Weights of a small transformer language model.
Size: 12 layers, width 192, 2 heads of 96, MLP 512 SwiGLU, vocabulary 534.
MLP neurons of a small language model. Each row is named by its layer, matrix (gate and up: input weights) and neuron, and shows model dimensions 112-175. Each number is 128 + 32 x the weight over its row's rms, rounded and kept within 0 to 255. A neuron's up and down rows have the sign that makes its largest values positive.
After each neuron's rows, "fires after" lists the tokens most often just before its 100 highest values on Wikipedia text that the model never trained on.

L8.gate198 [ 79 164  99  87 116  54 156 160  92 112 169 123  59 102 135 127 156 133 152  77 138 147 119 132 166 125 104 125 142  99  84 121 131 170 109 119 119 107 149 140 166 150 105 162 115 152 123 157 126 123 133 143 194 103 135 195 126 117 206 124 116  81 118 141]
L8.up198 [150 120 105  93 120 136 154 110 159 131 123 141 111 113 130  65 166  97  80 156 154  88 132 157  94 107 109  56 119  80  97 128  79 144 106 114 156 147 183 150 184  97 183 115 109  94  98 150 129 168 119 110  92 137 150 143 124  79 116  85 127  95 120  79]
fires after: "t", "g", "an", "at", "as", "ch"

L8.gate134 [ 93 118 140 129 126 105 204 111  99 106 112 144  96 166 137 123 216 104  41 154 156 105 110 106 149 135 151 108 147  76 112 166  81 123 132  80 121 146 193 167 133 156 131 152 136 100 143 137 133 145 126 119 104 139 171 130 114 104 108 122 142 133 168 147]
L8.up134 [131 169 108 158 167 123 160 176 146 143 142 157 123 135 143 106 160 128 134 143 171  68 106 161 162 105  62 117 162 130 121 109  43 128 138 140 115 156 118 128 130 170 195 115  60 147 122 140 101  96 100  92  69 152 196 104  98 136 136 131  68 137 156  83]
fires after: "t", "h", "ch", "c", "or", "p"

L8.gate1 [ 77 115 170 145 180 115 181 129 150  82  99 119 133  63  97  87  71 127 163 135 202 118 143 134 119 144 157 125 126 153 146 130 105 117 149  29 172  81 132 111 107 118 101 143  80 195 135 152  85 171 141  99  95 171 113 121 133 145 142 118 143 143 176 143]
L8.up1 [127 182 136  55 146 148 151 147 152 140 124 112 154 166  96 134 167  94  99 109 176  78 132 171 158 175 140 136 132  76 115  91 101  77 109  80 154 129 176 145  43 183 148 132  85 162 136 108 144 146 115 114 114 134  60 165 113 117 144 124 149 134 155 177]
fires after: "b", "th", "c", "f", "C", "l"

L6.gate450 [ 72 160 115 150  94 116 127 204  68 100 181 123 116 105 149  89 181 169 111 169 139  88 138 101 105  88 110  97 129 190 106 150 121 127 115 112 103 109 149 128 120 173 168 130 136  98 147  98 106  99  90 118 112 113  92 154 111 127 132  80 125 126  80  77]
L6.up450 [ 93  95  81 104 129 105 162 135 117 108 107 162 135 153 162 111 168  79 146  83 153 144 122 172  73 104 129 107 135 131  99  91 115 125 105 207 100 158 121 121 167 176 132  87  97 116  99  66 140 174  69 113  62 161  73 145  81 139 116  90 118 105 132 132]
fires after: "g", "f", "the ", "wi", "le", "a "

L2.gate147 [109 148 143 114 113 119 169 165 181  95 128 151 136  94 157 142 169 185 155 178 225 112 133  96 103 107 131 114 185 135 198 171 108  88  69 156 196 178 146 130 107 129 136 155 181 100 119 173 108 149 119 217 135  85 111 151 139 158 143 113 182 127  91 167]
L2.up147 [145 151 128 117 124 123 148 182  98  95 151 181 123 133 110  90 132 203 144 152 219 122 169 103 154 109 166 120 154 103 165 166 184  84 151 194 149 136 106 134 150 106 100 135 165 150 136 137 116 115 122 164 156  89 105  99 134 147 153  83 178 108 112 153]
fires after: "a", "A", "t", "H", "el"

L7.gate463 [143 140  70  93 139  93 128 117 146  76 126 147 121  93 141  96 100 197  67 105 152 132 137 180  94  67 186 136 107 154 180  94  94 130 112 109 137 179 138  89 133 162  46 177 151 121 148  97 131 115  98 146  92 174 146 157  88 142 119 128 141 134 141 156]
L7.up463 [130  79  81 141  64 168 108 130 152  97 128 172 134 134 178 100 177 151 201 172 163 148 128  72 166 131 156 127 107 142 162 110 173 127 124 102 132 171 110 146 127 120 122 142 140 118  98 154 132  80 127 130 121  91  93 118 127 177  33 101 170 160 118 111]
fires after: "n", "ow", "el", "oun", "ad", "t"

L4.gate352 [110 158 135 149 161 190 151 198 132 167 146 126 138  62 115 136  87 115 152 129  94 145 114 174 125 188 129  97 138  80 129 124  68 136 150 119 157 100 161 144 168 143 116 168 140 146 116 103 137  93 148 112 109  60 140  97  75  89 164 138 148 145 144 151]
L4.up352 [167 177 123 132 112  46 151  97 133 128 164 112 120 152 156 143  90 114  91 113 143 107  88 139 120 150 136 167 131 171 157  95 117 116  96 218 135 141 155  72 120 115 156  79 143  82 143  65 116  95 118 122  84 154 126 180 115 141 118 124 148 193  81 147]
fires after: "j", "t", "ri", "o", "c"

L7.gate337 [150 139 137 124 109 138 133 122 129  83 113 149 114 154 101 118 157 162 110 197 144 175  70  94  33 147 129 113 119 128 157 100 101  88 104 136  95 123  86 107  90 150  50 160  84 138 124 126 111 101  84 150 113  94 122 180 189  78 110  94 187 125 148 174]
L7.up337 [154 222 104 133 128 154 161 126 134  90  69 155 106  82 140 176 110 146 104 158 190  62 111 136 138 167 115 175 126  99 153 145 107 125  96 229 122 137 110 183  96 174 146 162 112  75 144 124 182  71 127  85 112 126 130  87 136 131 124  70 127 107 174 116]
fires after: "A", "f", "a", "el", "fr", "r"

L7.gate85 [ 50 109  97 127 207 126 140  73 135 133 124 119 136  92 129 120 126 162  56 134 155 119  70  74 114  84 174  68  66 133  82 117 111 129 142  70 119 108 117 183 105 125 117 147 125 123 151 189 116  85 141 158 107 114  94  60 142  89 144  82 167 130 163 134]
L7.up85 [ 90 111  86 167 123  94 123  65 116  69 163 147 185 103 161 155  75  96 103 179 195 156  33 126 135 141  86 117 115 157 154 107  98  83 139 134 145 152 155 160 141 133 153 117 137 102 123 138 107 129 154 120 116 154 149 216 157 135 103  78 111 102 149 120]
fires after: "a", "h", "f", "F", "l"

L8.gate475 [ 95  92 152 121 132 121 114 125 137 124 119 147 170 110 129 129  71 162  90 120 108 115 114  68  81 117 132  99 123 188  98 195 160 174 153  77 166 105  74  64 132 137 133 108 129 173  87 173 158 144  97 108  32 167 144 151 215 205 113 116 181  94 175 161]
L8.up475 [ 93 155 121 134 106 119 148 128 226 103 111 109 113 126 109 126  60  91 112 131 166 167  84 119 137 144 120 130 128 193  75  88 138 130 137 129 125 144  99  96 110 108  93 125 144 144  97 150 110 122 123 169 104 124  95 129 152 117 102 182 138 125 151 152]
fires after: " ", "m", "k", "0 ", "p", "pr"

L8.gate338 [124 162 135 146 116 165 153 174 210 160  97 140  96 157  56  98  80 156  80  90 132 179 140  95  88 121  73 144 108 164 147 109 136 101 146 141 147 119  92  53 169 138 129 115 155 124 141 156 169  92 166 120 123 163 118 129 177 108  80  98  89  72 143 154]
L8.up338 [155 126 161 125 159 131 209 139 147 168  87 118 113 123 136 129 172 103 107 167 128 165 123 126 119 126  91 118 141 142 107 120  57 180 125 125 103 131 113 128 114  73 122  97 142 101 139 151  85  49 142 172 130 110 152 136 124 124  66 143 131 120  67  83]
fires after: "p", "t", "el", "h", "pr"

L4.gate360 [105 161 153 141 112  74 100 126 112 131 129  98 163  80 109 102 116 124 118 152  79 139  96 123 134 194 117 174 164 116 113 132 134 138 153 128 146 148 234 142 145 169 195  83 122 115  97 166  81 174 123 139 105 127 138 147 111  98 116  95 125 131 102 156]
L4.up360 [148 196 167  99 141 107 155 149 122 135 135  82 112 123 104  76 102 111 120 185 106 130 125 110 160 103 137 107 146 117 137 121 128 153 182  92 147 165 117 152 128 133 127 126 120 150 103  93 168 139  76 166 104 142  77 161  55  92 177 159 148 104 112 172]
fires after: "g", "n", "f", "c", "ch", "te"

L6.gate381 [126 128 133  81  87 118 145 145 190 130  73  96 125  40  93 141 129 103 142 168 160 125  90 147 161 113 141 175 130 140 117 170 160 180 163  86 150 160 124 126 150 193 142 119 107 228 206 195 103 132 107 152 139 143 133  84 119 137 144  99 115  91 105 117]
L6.up381 [111 168 152 107 161 124 186  64 139 133 129 118  93 163 141 128 140  91 159 106 127  91 121 117 136  92 143 150 148  86 119 109 135 121 154 135 165 158 124  99 124 119 163 123  91 135 154 187  66 156 111  92 124 127 111 102 155 183 132  99 127  79 142  64]
fires after: "n", "l", "m", "f", "N", "t"

L8.gate312 [107 141 103  78 104  86 149 121  91 126 129  88 131  74  98  69 131  87 169 131 163 141  75 158  91 157 103 133 117 144  80 111 141 133 140 107  69 143 110 106 101  64 118 121  69 121 170 133 159 147  96 117  96 146 103  77 143  85 132 122 134 122  70 109]
L8.up312 [173 152 106 125 151 218 172  72 148 113 129  86 154 135 129 107 165 105  89  89 127  41 119 168  71  94 145 133 177 116 135 111  80 160 161 140 147 186 130 162 107 188  89  79 156 130  90  95 135 188 115 103  75 149  95 136 184 128  66 161 111  77 101 117]
fires after: "g", "f", "p", "b", "ug", "le"

L8.gate355 [112 100 136 146 154  69 111 200 162  87  61 133 132 137 134 134 113 104 117 117 178  72 144 155 144 110 127 158 112 167  84 149 134 160 138 136 116 113 114 140 101  93 140 124  92  97 149 152 107 113 123 155 165  52  87 120  96  71 104 105 136 123 103 115]
L8.up355 [137  86 161 117 172 105 131 150 177 103 126 103 146  62 130 131  63 153 131 119 135 146 153 166 125 111 149 166  80  87 134 113 154 109 166 137 181 120 153 120 158 154 105 160 132  64 142 178 112 169  83 117  62 143 133  69 100 128 114  76 136 149  82 124]
fires after: "pl", "w", "ag", "m", "th", "y"

L6.gate460 [155 154 168  95 132 124 117 107 121 175 159 144 159 101  94 110 106 189  82 104 143 115  83 114 130 112 166 138  91 171 113 214 138 164 148 180 111 172 107 135 112 141 121  93 146 131 111 121  90 119 150 162 149 139 153 162 148 133  89 169 167 150 172 156]
L6.up460 [123 113 159 103 167 154  92 152 146 104 130  66  80 129  80 103 131 170 115  68  97 154 146  73 161 170 109 115  71 143  94 133 119 135 131 163 137 156  83 157 106 153 150  94 140 123 118 150 137 131 134 130 105 149 119 105 168  86  66 168 127 171 182 164]
fires after: "es", "pr", "it", "ain", "w", " "

L7.gate242 [125 148 185 190 127 166  89 139 120 136 117 134 132 107  85 115 102 155  73 129 145 119 110 120 143 104 198  91  53 178 171  75 102 110 108 151 152 147 121  71 124 189 123 135 119 169 136 197 162 170 112 163  87 127 125 134 138 118  83 113 126 124 172 131]
L7.up242 [ 67  67  98 136 153  89 126  95 104  41 174  97 122  84 126 123 165 101  67  83 107 135  88 138  77  77  81 119 126  99 142 102 131 143 105  86 127 112 117 114 148 133 120 166  97  58 107 179 137 142  97 157  80 123 142 106 165 105 129  83  58 117 131  60]
fires after: "f", "F", "on"

L8.gate387 [147 168 115 134 156 148 162 202 103 119 124 156 143 118 109 153 144  85  90 119 146 112 148 179  94  97 115 113 124 156 107  81  74 131 156  47 143 122  95  79  99 121 177 146 106 191 115 180 127 116 144  67 138  88  70 103 123  93 135 121 121 139 141 132]
L8.up387 [121 135 115  96 153  94 181 148 117 151 179  93 167 218  52 153  97 114 137 179 193 119  93 133  81 138 116 136 149 192 112  73 141 121 135 182 107 186 104 110 107 173  74 134 170 152  86 135 168 163  27  88 179 163 130 161  68 120  81 165 195 139  63 131]
fires after: "f", "ab", "m", "in", "b", " "

L7.gate410 [138 153 144  98 103 182 113 100  90 147 121 149 122  75 102 157 135 126 127 100 108 168 178 148 101 136 154  93 131 109 133 130  98 146 114  93 127 190 192 155 183 147 126 149  99 120 134  85  94 132 126 150 138 131 131  50 103 115 162 144 160 124 107 169]
L7.up410 [158 153 106 124 129 120 162 143 120 113 108 143 110 122  73 155 116 180 163 125 169 141 111 105  84 187  62  93 146  66 161 128  99 121 137 155 106 133 171 112 159 102 139 101 134 136  86 110 140  87 179  70 189 165 108  99 101 160 155  92 171 198  75 121]
fires after: "c", "t", "up", "ov", "ex", "v"

L6.gate101 [132 135 151 152 123 133 118 169 132 128 127  91 119 124  98 106  93 137 134 146 189 141 147 146 112 176  76 150 108 168 101 122 106 171 147 131 131 147 155 184  75 145 114 111 173 120 153 135 121  98 120 176  74  77 115  85 161 189 206 155  70 139 137 114]
L6.up101 [129 117 110 105 203 102 134  96 129 112 152 163 140 127  72 186  99 163 136 163 137 122 179 109 100 142 100 203 105 112 136 131 141 107 108 174 159 148 155 142 121 156 170 174 115  93 117 164 162 125 160 165 130 113 146  49 120 118 110 162 158  74 139 113]
fires after: ", ", "g", "w", "th", "af", "e"

L7.gate473 [133 163 133 184 184 127 129 118 138 192 169 118  87 123 138 101 108 107 160 124 102 121  83 109 157 148 101 150 152 112 130 104 185 188 140 147 142  97 207 181 143 132 125  99 134 186 105 128 117  89 173  62 155 109 109 116 148 153 186  82  76 158 160 142]
L7.up473 [122 131 118 116 146 113 157 127  99  87 130  61 138 138 101  97  94 142  83 108 140 148 187  57 119 126 113 112 143 131 120  70 171 170  78 147 145 167 113  79 114 136 132 165 149 107 140 120 122 122 123  97 124 128  56 125  80 130 156 122 163 124 118 170]
fires after: "c", "re", "r", "p", "n", "m"